From a checkpoint of a small transformer trained on Wikipedia.
Size: 15 layers, width 256, 2 heads of 128, vocabulary 27391, 21M parameters.
Architecture: learned positions, biases.
Training: a variant of Muon for these matrices, 826M tokens, 6304 steps.
MLP neurons of a small language model. Each row is named by its layer, matrix (up: input weights; down: output weights) and neuron, and shows model dimensions 0-127. Each number is 128 + 24 x the weight over its row's rms, rounded and kept within 0 to 255. Numbers have three digits each.
A block is one neuron, or neurons of one layer that tend to fire together. After each block is what it responds to, as a language model described it from the Wikipedia text at the highest values.

L7.up843:123146150132129125147121151104148118137128182099130128133174107128127102097091145159134110090111193079108096147099111128125097115109104104153112135147141107131118133142166142136093131126117097150150128139151130147059098123145141158133161151097117105108127116135125136130152123134151083106165091157160074117144142145130111152141065150137127106146123170137137170126114154134098173120105
L7.down843:081115109117154129142149191122124132134138159162129164139146132096125123134152086119181147106121095133146119158141131096130157108164141141144138095085119104076132143137123117130085134117140128119140153132116141116137133144149092124126130114127134147138107134147128141124059121096134162123105144127144090173129126136157114139161128125140104136159090081165117167181105121126144109143137
Description: Plural abstract head nouns

L2.up74:090147096155121141131115117123097116111132153160169081116141131164104149153155139125120137075145123147112075129106115140128146075145102161115125131143078138166115149139112124145131141168107149125101132144109083117166141150156140108155145106126115098141141143139113140122127169113136126095146095130090136137136115121117149127084098123137132162105164085116183175164130112103107119101146
L2.down74:120137139100117116166067114125109130111109110129106124169147101140115129128088099123116124141162135165097114110138140133116138152122134142129092137171129113148094117124162101113143119135128097127115080123120131162148151131110160069087128097119164140101142134141111157110153130125137092111122145132102129130117126121106063114135055165130113149146165118121123132126113167123106147136112
L2.up154:079111163154129143152143105113142122138120171136136125134144115177105088181159096129174152126139134152136080116123149125154138107144135120092128088116152117135102140162106079129118106131136095122101156125108111134128138158152156088140101139119124120134161142128123136159126145129101121116146113172090121133101116121120109142134097157140114127173128149113149145119139134093080104132136
L2.down154:110163114131148136143115116133166133108162123124139105187140106117160100111169099139101132109115112140107137150175104099165123152148118103115160132131112167140133149088172153074112101112125110144122097149143140105119128121141136097155123199116145154155111127129131133114101129140107092114099123192139123174142134165132097127142085163151112110134112117152113125145116078136081113125139
L2.up547:108163161147118130110172103140119127095120071120128116129119107116125136141153095097116121109139144105152100123117180118132154113109149141099115091159105154120154065116129129148113076131147124150089131122143100117146126140115164127153120120150178117151103133173125131122130179188083153145139121140101133131155127127169148160149065156074111100111123121136191198140104116118066148124165
L2.down547:075174088104129147137109177121143129115154143122149121117097119141138116093134091112151142129165114136161115082171107144121142161106143104115136094079142153102141110120109138114141149117109115144100159153151137101123105110108128142180161103099152091123121120139138169133136097163162126131143132115131090129139133171115067144144133135154128056131181112135130104146113145158092151109115
L2.up618:160133115105120085109129120126127096107160140131109105135153153142148120140172106193113128157085105121143135121100143136156146154188115102141136090120100157156128126115135115113133094129128112171154130118119130083145126110088128160133113124138098142142104125091110100127101198093140158125134097096119129137160119092132135120142095179133116157174185115152158165131083113093076110132121
L2.down618:127117140092099160143087159136127131127119125111114163145145120088128172108113149121142075136135129121103150138121133123163115139153144125124174162129147141102137094122138129094176095101153104157130145119161134113121094126068125176165155121116131132088148183121136119100102122131130107099147117104140095133136141158120131143101151111162118107142132057175113083151147129134107145127137
Description: Field/domain name words

L2.up753:104123128123133141153099133112067113143147152159161144139108097127161107156061141144125160125126126095099145161180153125143124120147107128112126107164128126161092137102091122115110107101082145125141100154140151129168145107118142185100132143086178150121144145148100117120122106119129164151132151147129110135140095119121111157098127099136165163129128150076118131113143199166156130142101
L2.down753:112133132132127084098128126164159155112130091136121134108159140137095107109177139092135100143134137159185126086073118114132115122118137111120106128113130148116129151145167154115115141186125143128099150107125112132102105132117119090178129125181097111122134094097131115132164160141112107100120141109123149133169150135136171117152122152128065109111126109144124156089134081111095114123150
L2.up843:120151142133156110116143078104099107093136155174133158111160116157146132095056135111139101193125101127108095117150133123138114132101122113126111138156112095120137154114143143134175120116123141084167128133132104168148086132121130122108161118077138150166097108152135129113193091065115154118115143108127136107114156107152126125138146109126158163124132130135124119131156143125142107130128
L2.down843:145095124106123143180149151123148162117148084102147124143114092102133118163150111162090139107167139113164135149086144130129142146102146135117173113135114152136127120119110094116097138142109109110127103148094123084132162114145141121132150084165147144136114165135110127167066107161149136163132134148106087113136121174092103130115129122114116117123125130093110129125113117123099145136100
L2.up1022:160149106120109167119133080111118131108172156111116166124095179133172099109106116112125087165119144158147139106124138166130187159132131118125112095130135137124142137123135121076152151111148133158140096130120155138149148118128100143100111160118121137154086120144146153139091102120148093148108131188157127178145115121147127084120156122166120111105122098141122120070139137127112112106125
L2.down1022:116121123160154093113140171152127144135061108150108106136148080123116173162134105129133149109141121127101125152151103108122073123112129161133152161161119125131104135118128126147109116162127121074137151118093103112100117140133159116148122107122144130125158105135096120117140127173154134119169115092108119108152141141138153169136110136089122138172137160114113130160100117136151167133135
L2.up1028:086135123118136141073123157137103101130112151157113113076120105107155132151107119153145131149131105176105119087181147137123073126136140144145136135166142127126101162154104100127158149137100145116174143132173092134153119152115125133104092104140134130141132137123094139116139126112094155090114181138149091138144139191143091104140182146159130154126133134118075139118143096178114112150097
L2.down1028:156162123148120107183095111116163168119133111115152129164145156132137098115182152085139127110153179100142171169096121111142174131128118092115118087081121126113154088110148161113125130149141143132113110101085133138126117131119137136155123142117150108123120111138175141147113133136149107157135075125124170105111128055126160158129092120119117100125120126116161108172117153106134141077157
Description: Word-final suffix pieces

L7.up1094:130147150132115157169139172205149152131148123132079154101149127128106108110112171127151146169121156121083157156136138101119149117129166126113118148123140130062113141109127107147088158137111131118184111150148111097122095095128164146144143125124128114120120138126117140107147107078129106092161175164122130133148107119140113086133145143124130135157126143108122135145157142120135150124088
L7.down1094:075125116128122109119147125073114139138100144155146134137107139098163098151146093134142131106134131115129113109143085122116101098144118127162126126132070090126175134152111129138164130093141157142109129126167165095157103127077118099152125137165143165118107129140153123144138159160120143171132108110155136110107153146131153176135129140123123149114116146151128119168144104142116159125173
Description: Final word-completing pieces

L2.up152:141135169129110128152129130137112147093097115093094085143146161103118142145157143120127156091078115131166138160149107143136168147155161115151136120135155090110124144175105088142150157146133091131126153100145126148158164150127167135136110106121057112139110121140110104092115144148118146125116119102089159113099117122098146127183106153139144156130104095124123119142080123090140141132137
L2.down152:122119124117158108121101137171142119124133161108143112155147119136158138082079104160121172160138106078092115158137163146153080186094087148118065100151135148093141097114134189154126169131138107128117095156126110136137131107107145143161139119150096145116122124135107159134104153168135159134106155127174154142149145150129099158110107142142145157063100133118128109100147115121145116109132
L2.up507:102137150116119137117110160135158133111127131166142145103091137111121119202107097071128124135104166106174131112114125157121153125150104162153166155123111116140116106143116093099112112151124123138141149105115143120097142138120089124137124128133078128132092115107119139164149135127118155125113129110136141128114115140081150130120102139114103140130167163137118149176146130105106105105125
L2.down507:140134162125095109099155136147163130152116135141106134144128103106158110128119078157155094140140141109116145141090133142096115107135120100136084124112147089133119101113137141112189142166143093082168142113155130122155103130077073132137121112150111129123132082126082146146140129108125117119123162095142137190129120127123116126132106130121138099135134154149109130187122095170145161139124
L2.up842:154149152127105162117149147152131169134129090097183112104131120104117120159150125114125137126133079128130120188082116133140148152151118116120120108182164099109107134127127132120126120159156101133116136092097128136131121119127141126143132127121127074131138093119133122138117109124084092145141090125123152121115144123168110128153146102126146156107106154152132142122087111110125118080133
L2.down842:125113093102120121155120152106125164138073104130119147080142137135122128095145141153143136142127130142101127174099102156126118181124124154147135124137166080109112141107120149150147149106160133131118163158121167124142095086073152141169137130131106108100146138152137123168123152099097131145130103136138084125136115144154098126110133082153140111131121088187094123173137112169150112155153
L2.up882:093152148124103132121132139158133185182123069122122109131093109144132126123144131092149192118113132157147089107102111120124147098144131125095135128148122121099098127162118162145133170085156145106159170146096129111104118174127144125155096093139133106118143150120148099124141144145129178107097123077132112065068126109116153160128062117128164124110092129188101133119101159092141128146144
L2.down882:125128135145114080155134169123149115132150187114129140139131139125173131097129090101137114112128152086103117147171136154174102148092129141152115139141142117148137122103103117140130160126117087118101070112123131129158108115119087133105128139096126151121140131145120107161109103134113131120112096171120168166152146164075085129149133175135113130133149160120141124136096104135097085135151
Description: Name-initial word pieces

L10.up456:125134133156138108104100103126121133122147125155138172157117138093092104110111146117122140122128090110117118140105173152114144076138140129125153079136154112117075102112085140129090153083093138066108169116169144168105101109103094109167131117157076134137126131138133144146153145125128127107072125192121177107124096113148149115101140160114118117119077113138111137130123074156150157132147
L10.down456:115118121113128137141137157124136135101098125136155116099126125154160157117150158147145135136075187125155113109185071125124124139179118163133134135142084124136138071153142149132135111116138130168122091132149128138171159138101166146094133159113142132119111140160120141139110103122148149122176116111116098135141132108102107118165138091143133116143180140112175123083120162129129120165084
L10.up1011:157175128117083144135098148149134168104158188112113114114125156142104102156114065133142092113139122163124141078103174118120142111105124113122130127118129136079132159141057114147137133116148108173167163124180097095108126112156112144128104131114107100126126126109134125116137126123109100124102130151136099109120142119090173145114118131127104124143117083100108076102123171145156141143147
L10.down1011:116077138139151124133150092114124088131129104117146187111176117161142151112134190148121155126127166133143135157145138110174128098144106125124101139165150135147129095115172160118091129166112126092104152113125117166143169137119134127133133107151129146138082109122111124138117126114138180135146122135133130166164118128131108098156117134111158096168138173123100150109130135114136091128105
L10.up1146:154153146153103165147117157132163105150155131168104119132154129086118104153119132107146123136148114088160144084100079156114127127126149170123145142136151121111106083106120121144113117072108121140124148135142213140140171165125080129146076106147127080100104155103100163125158152121126050160113148144126118113101099132118120101132137132108138135143167146135078136134156117117177117132121
L10.down1146:142079088114125108161140151142123159100119143103121103108154115146139126106146137115108159090161154163093135184121148124109123115151109127126104158175126078133144165136128154118155135165143131122140121140112083086126084098118110133115116097126119135154141154107158124153120119109098131097140129100168120098173176136127148126110098136141125128155134101074118109142104136125109152127144
L10.up1167:168129121130130137134161147121120103197168103144138172146084134151126093130149110139117122107113129133108142142137115133127109089110158094101143127095119152113126129127119109120129111147165115105089129137136148109149120113148092112159124170105110092089098173170126116123073113065140117105103152149113126136135109105101126155119095175101126140110150140140084118148151117157164092161152
L10.down1167:124098136147113140153083110144097132110052147113174109091131126106094112080102148138147103154125133161119167143108129168083125122111119124128179136153185107045103117098120144124135129145142142118127101146149126112137151154134145125095116156160150123139179145150107118167197165125134179135109141129127146135153130122091122121156128133161150152163121081138124124160117130126165121147150
Description: Mid-name word pieces

L2.up151:138101117116116104147144152122125117080114148127117122171110117122111160106111091141145120138196131138169136169124123140113136091122118133123105118150144147111139118112114088105153154127147103086100171123081149140107140158100147095132107109126126131118082184115123168139100110124085139098115108122099180114140122143172125111129180150168156136124136133096174177089131118134112121181102
L2.down151:128099132112097131164114085145137145141135145090173136100104162118145167106099108134082112133082124122126161115084126134150126169110130147109138118102116171216098135145100132117121132176143176129152121156135117128111127102133116156135110134133176125159137096155112113100150131117113150147131131118137115136119149151123165102114137133089147123109088149073114088114092134096133130144133
L2.up177:143110107143105159135100146114103129087154152106098149174082127140132124092147113115148115099127094159129140121121122118144112073134144115128085165162154164118148151094130122095111163136122097118131159104102147095137147162091121111089089120145141138092097125142160090158117118134103124102099117131106108112121136136130167134109127165108138137116129135100149114109128113091148155166135
L2.down177:131115090151127083120150094142112138152118113104132147127147109134121154146095159149129076120153146118143126134149162129126160163125126134142127133082143150124124132142121153130162092129118116163170078139129094152132130144115119139149108164098158095163145163104088142112129143084115128114131114124119158113135101100099137118125133057128090113124143138103133163124112125130104164099132
L2.up735:128113137130120103124117129102146125110142131113119158095130157110094152085161164084100119100137124118146196076178169108156177136107154138108152086130134120144117158128105110121103122119152133107134102102150195115087128152076148103114158128170180127146118119102191117131117097126115105111093088109119166084098139082177168153143153149100151151127084141114096137167144163103141116133144
L2.down735:163119132131080115140111138142075151116147130104144127115130133114124115135145088153167130146136116127142136110140165150133125176111082144117099150142114112107134136132115115100167108113110132138136129125095101166178150105131154119114137130149102094091147099175125151164118124124129141176139150100134103112141113159110143082122097133133124106138188136079152111115156135119169085150189
L2.up967:156121126141119085113149091151139133131106138133114130115144136123145090132131106107122132126108117171111148137098143152140148090107095170106140116140128124098087142114115159109147163140122072121136149157110140136150097117136130095101124125178107092134104123129145121132114137135144133127180107144090105151149145112193162142090068165105155175148080104169153120138110126137139139173101
L2.down967:106098157093151143138119161103115128154155134145136132097123136148107163112136120161106134121151107087142131100161120084130111166142113105168155125124128101169154146129149122158112095121121146135118113101141152135118155132122135150111149129110186154127166143140103122108132136122086124130061131147160165135108136158098116145119155123152092104126132146074106105170083115153150099143139
Description: Cast-list "as"

L2.up452:138129118139169120143100115120122098121144101144131149109166150155158069162154086108121103107166135138158147134110138115151122178110157118126143106127102107102141106074140141101125131149148112123145114173123109125122106158142138099107166133119104106113128073131122133088054142120151123115104143153133128121185156162166119141117113117132155138082132138165112094103166095092112142159184
L2.down452:132132188122112117156124159119162129117131125139115140139108124081132137104089128171135175138090143141079107139176095159141162116113110129143144123164123123128184124170171112122108111098138111112140133143144135119142126082139127161107096106115176113167104116145124117145166086069072132162106136122132095119119152091088122113154140150107094132139109134102185149107078156133098146131084
L2.up922:151127145108179159123124134084094116134150115122131144130147086131114157133112146140115118113157123183126144120130182136172083135174062103114139154133141127130137097112116135138121142112132145112122159115111130110123155104116144144157133158133151153138127127112150071136152183100143118146153166136157198138126139120098107136103111126127123153103085106093088143119144138143120129144112
L2.down922:108116100153060085143118126144145116110117121160123141127125146115152117120123115122130121141110184092134084109153100114079181122083168135099128100128130142102150159126157106125148136132140123135163112132148153162128106150121104112098138101114093119139085137161104163123128049176152103111105101109104088104107133150151094105170143130114119116166177165163132149119148120125114118142150
L2.up934:144079148141129072152103128132145117134163127167091111083093123134138171102159121145127113123151172187096093109158082157151177109153138144138099115147105099108078124134153137141133132133139129134104125148103129155121138135111114096141115129152129105134131086131100072157107150180153128146150126133147134144138123105111172170107180066136091131087099136126116142101155158108151136154128
L2.down934:104173143091112185097120140131119120154106152081161146150156125110147091182092124120158151136150071086160177141123174093126132140115106079132164148100162151146191125142117133134110156131142118134171151092184155070138100132181116149103138123117126127103122150116127139110123110078105124126127097130115128129140134166135118108137113156129145107180140128127125092130095120140088138130126
L2.up1187:141145107179120127096151086115117144137171100139095140078154133092132131101127115151124099083104178143160112163142124131141113171090123128101127136125141095115103127113128156109129092125177144138125096144110111146138135090127095115125143169135131126101129142137120122121125137146160121149092139133166109119165161144139155125130094124119136155119104148112124144099122144104131092139155
L2.down1187:106117133062136106161096150142130080129094155127174154170130123150138121160134117107127173123156132117115129114134129141109133111146118087159128121142109175116138114114151098157107159116111106128122181137123130132104115155135137143122146083097108106160134108116117109105128124125100152130137119108067124120118105109112092122108151125147133102145141128100131104128154114140126162114094
Description: Word-final suffix pieces

L10.up734:154118115082145155109106122145126103100116125128179101096148138120144116132131154148099113141129123125167109122108140125170144130125120159096139113158141141078122133148147136090085101136130151155122164133093132109096130133127116124103134099104104129117107120119138157075151109141122109096119116111099147155147142176121129095114145145133137174132117124091109146133131095169132165089150
L10.down734:123179136125154128164138122126111110138092122114114149158104118128099145119130133093103153114124148117150095142160090177110104117113120118139122179080116146126102178093117116135134134119110110111090109129135104133165139114124143137150178134131142097094131099110152109139106138127100147140122150102126127095125097130117153155133124107132150121156103119123125149111108162140125095162141
L10.up772:107129103068132149125119127104120124150153104147087107113128145128146106172138153154075143140132144111135102090124149111128117107095137125092104136143134136118138144097149147163138124134143131173166094118131110141145146064129147138147167143113147144127115115099094107116158141090152120113121147144080088130134142143123155105078140145127119113156136124102120121083141115150153136110131
L10.down772:131121112092149113136116117122102121156095125124101156119117163112172118140152154142082121147148112120137138121166135137120107103108130178081147109172130162118154140075127136122105090106147120144101110160047107132140146115104121098102126117143122124100109088104150127104154099140133100114096169128112139121133143132156140125117169128145126136149165137093114115132113137163163111108148
L10.up874:089145104146116143124127123117089148119124146094136083103130123169164093140117149103140119142123123119145150125105131103098133135118127183141125141171158154130147132114110124131096171153144120128111136148152112119117168115119172151119156132134153137133118112101149098132138168151159091123085127130120122127130119143112122147079115152130146139105080150150118124100134151150163147090109
L10.down874:171160173103109087109084138131120113127096102156135166170131122147096113130143103105110106107138149119116107123118111161116115090143124109067175114085054136126116098102133109143158126117130111105131162150131082083163125179120110121141125125108132168110137118123200161113109138156109107152166147118129132144122132137158131126151160134093105095137110138149128141126136113136113143186173
L10.up960:121125108140119163145132099084083118125139114149123092114105162153135099112156116129142129094130130120159107122123163135149123149099133178155129091146125108093170140086171135176096139123129120149121146154111122171143105104177122130132157114132114105104173099108150096143134151148176100117077138117137118120171129121137159161125115140161111115143113125102130122177112142148191118101162
L10.down960:114104152139133110123099095159127120138122154124132153160115121127156161157115122121135135138154136120142123109126123104129110122131124064093104168119106132165090125166139081121137120138115124074082123119126132120091173148101101090116123138122141130113092135133134126115145103180063139146129103155102152144151159153135094124098137150115152106122122153140134132100106143124120153129098
Description: Transitive verb endings

L10.up164:133177087087140136146134124101090149088119192137103135110139128128129143168087115116135124129143131108132102124121137112102114128110081122124175134158150114146138146113130108172103148134085127153164150133133096133145133142124141098092146151127119114136124144115072113158101108125097150073099174128147139129160136134128111146140147106139160132139102132133108157102133122101131108152160
L10.down164:147139164120153108197145168141120145145115133197094127099137148100100095144104092157100151088125147062105156152097130092118149082102083134138108133128109117147115123117154135155157119141071114146120130097147142119084157155135116125068135140110128170135144135179130110134093109104123116118140130127103123131129143169132138122123144185132143102120134158115133161094104140092075133150130
L10.up341:150156154138167123129097126127165123125137095192143116066132167110118121113116065108158128114131168079164116125084116119155134111147116091137134142163156124121094167140121148083124099111093122117103123139137134158136138115138106121145115155107112095117092151113150135130094106149113090120148119094144150139157124150105097157173156131104137167110095147102111135192099125133120137134126
L10.down341:123066098122100127144158165137106119106145064099125128116153089139158121140098148102157135135111136129089082155113135131079148114116139138091172128113093152116143100146096115110118130121192131128155106131128120093126157112126163140171156123153194145150135158140131101148130151184135170107125161132121108130164097151100128172160160186143155118117152109143131145126135122169175118122087
L10.up707:111135158128096121115111110095121133122136132140142092103142148131110106176144193111129118090167171103092103114132125136160098090113083101129109146167136137159119154175119101132128159129157126127144137126139152138109125131132142130123099143150118081130151172118168116143145108103133069083171124190129126101138121155159093137125104148159085112126090154150133134126096132139114153076097
L10.down707:135120150133180126109155131182126115130086168093120127114124131168135153115140095098134164099163092124151119153119136107142137117167156097142126116100143097135113135177120121113117127098115140150141095097090124130115097117123104106102143117115116110158095139122113136146138121123117144106168163139133141171102118187097141145139119112164102077153083123168088118134139138082119132153114
L10.up1109:162079154124104145104128128128137116065113195164102120124130135140106139150089098169172130077139139126100072103144125103142146147145119084149132147129151144153070102122137133165091167128102119113133120142158140115131113125137156141133113185120121106137123100101111177142095110113146137143167126149123106140138140114115136176155095131137093096091100135134143137131119156142120178136078
L10.down1109:159120100142090140105128181103143091115111127157154111107190131088114123115111084140131148109099117153112136142124177119122096122129149137137115133113106095112127165133132130123178156128124131151203124121148110116112130116129151096099183145136083161120137099142128112121157093149108121113097123127143129123164140129070130138146120137144133176135129126174147093132126131143145140114164
Description: Plural noun endings

L7.up355:102163163129167133205108101161135101124125139138135113097106109114110103145127123113108137089136146100133109132144118112109110109175150132118145160123129143111107128160090098130148172125122088126145139096117133190111129134137115134170120131130085154136116138135142086194153127121089117125144133158159126152116121061116140140130099122122179161158118164164130111093116074159126115086129
L7.down355:125097104079161110121144115153076138145135147123145183107099157105138118147115110127148160113132109125144125134143131134126156132130121126098119141126145124092095172142081136120127138114106102107089131168137129169107134135157106112119116114132102153171138161117107108166156096082175103100133115146137138104142137099110138118104132140150138110123129109172112152149131117166115113155114
Description: Word-initial subword fragments

L7.up662:143108137127102138121120109162124105144123127099157141128134132118084148110138129123139095068143153133120066108115179121127108129113126107123134122107141141109148183158143132127166176141155178141174105112131095150105151131120088154102099110143132119091122084115116122124155080065104101145113097113136126099096120100126200111132080139154129156122160149088145092124108114150141126134155
L7.down662:091088112098128136154109134105135095170138132127122130127147141110101114134111129152163081130123124124113137120109109138140140114101116159138114098093110165142096144176130186087132133137119142131156130118103099096142143134111129152128105087139124121164101121066128142158141118091121111119096104160128138128090073109147144118141108077135091148139122163162141166113138130125110096133129
Description: The word "as"